Part of a small language model's weights.
Training: a variant of Muon for these matrices, 7042 steps.
MLP neurons of a small language model. Each row is named by its layer, matrix (up: input weights) and neuron, and shows model dimensions 144-239. Each number is 128 + 24 x the weight over its row's rms, rounded and kept within 0 to 255. Numbers have three digits each.
After each neuron's rows, "fires on" lists the tokens most often at its 100 highest values on Wikipedia text that the model never trained on.

L2.up1798:140136123152135144090086071124105138122141123136148135148102136150115133132159166161078118114122140162119099138128123146124133164159146169131095134137158136146119146125145114094143114143143113139127124083151145101151139140120169152166056105134117117156132102089143174141099131150132115166
fires on: " children", " daughter", "ice", " son", " daughters"

L2.up136:164113165143129134148134121118089092127113130115112109125117133088117081157093091112127124079115174145109129157097156090115142103126121160107143133152140105152162135164077139152172109148119158153145127088142106146154164147106135120129128123135143106167118184146125122123129152167107126096
fires on: " –", " home", "ot", "-", " —"

L2.up2315:132139128129110100102143149158122090128102092129146095141167128107122134125164163123153124135203157150124133123156156093125143110090095155104129110110097091121124121151159147140081125143095110135129118115120122094159126169110171169141153095114160165113115162076090154113142132156142125102
fires on: "6", " engineer", "7", "ator", " ISBN", " engineering"

L2.up1767:122102147137104081112178090152151109117113136111166091121175160143138155099107127161128132121081121111115131147107101131131116167132123144125153108137109110156137138145167065128168184124160135132128133150147082138116125156108089115146142104167132140110158110182105134154159151109104095096
fires on: ".", "ari", "'s", "ami"

L2.up57:135162100094168160135122116127164133138115161128124109096108148128132122168128136130161109166085133146129103087130139091139148135119113123142147136121130129139180122155118105106156139149116106124112141169143135142158115128116075120164131099160111132137174110138133149119102104125098172170
fires on: " League", " league", "As", " female"

L2.up76:135139119142147145136118145125112143126131106122161146163130116154119136165146093121107108107110120129153118103167139151135082116114082121153117136115119101096095146185119125104146113166153093121071117087107113131155117095155090128122129093135079106102147187154131129096087137090160104126
fires on: " al", " film", " Paul", " www", "ater", " Website"

L2.up377:161093147074114112130105084086122140103164118106102111132164117167135144169135152163150151165186128171084109096123145105136103120105147143149148112111087141100154161160169142128131142104125133123137130118119164128142103106149152141134134075086135200117155096169179158086132138131146115093
fires on: "um", "end", "ut", "it", " Loss", "ent"

L2.up376:123106136097125117102121117096137075112111133170150138141141105126154139118134132121120100131125124143103121133162152114110149137124185137124118113143125139093096124157117160129155130142172123143160135090163154099128131091116112123098112099123133104174121116117111124128117174132111132123
fires on: ")", "7", " ", "8", "6", "-"

L2.up399:135134134176098139100115086107102140132140087154116099116137129118160139163111130167127102128110133157105110065167098133092093124144101111146093151094124090169118138139113155157158164140132103139107107141119086160110110128112164116140151128137133162115118148142162117136127170162156133118
fires on: " being", " Sh", " ev", " get", " time"

L2.up704:130147138141105152120147113132128110171160134107161140104137134116116126136108103123154155114150140174084167120131126117104133083125128153136141162132129123141121100102146099101162174151113107151124143151119113084084176136111135118111130114098161151141173123162118135140145152109080100130
fires on: ".", "erb", "ard", "ud", " Gamb", "-d"

L2.up1985:147137092128153160125100133128099132174143070105124142121121147107145130114116114103112126117093139121139122192094091132122135173124094158168124129129094159090148172112139128129111108144163132124104137141076148090103110091100134113154157129155130144146154153141102188121168136120104088124
fires on: ":", "0", "1", "d", " /", "?"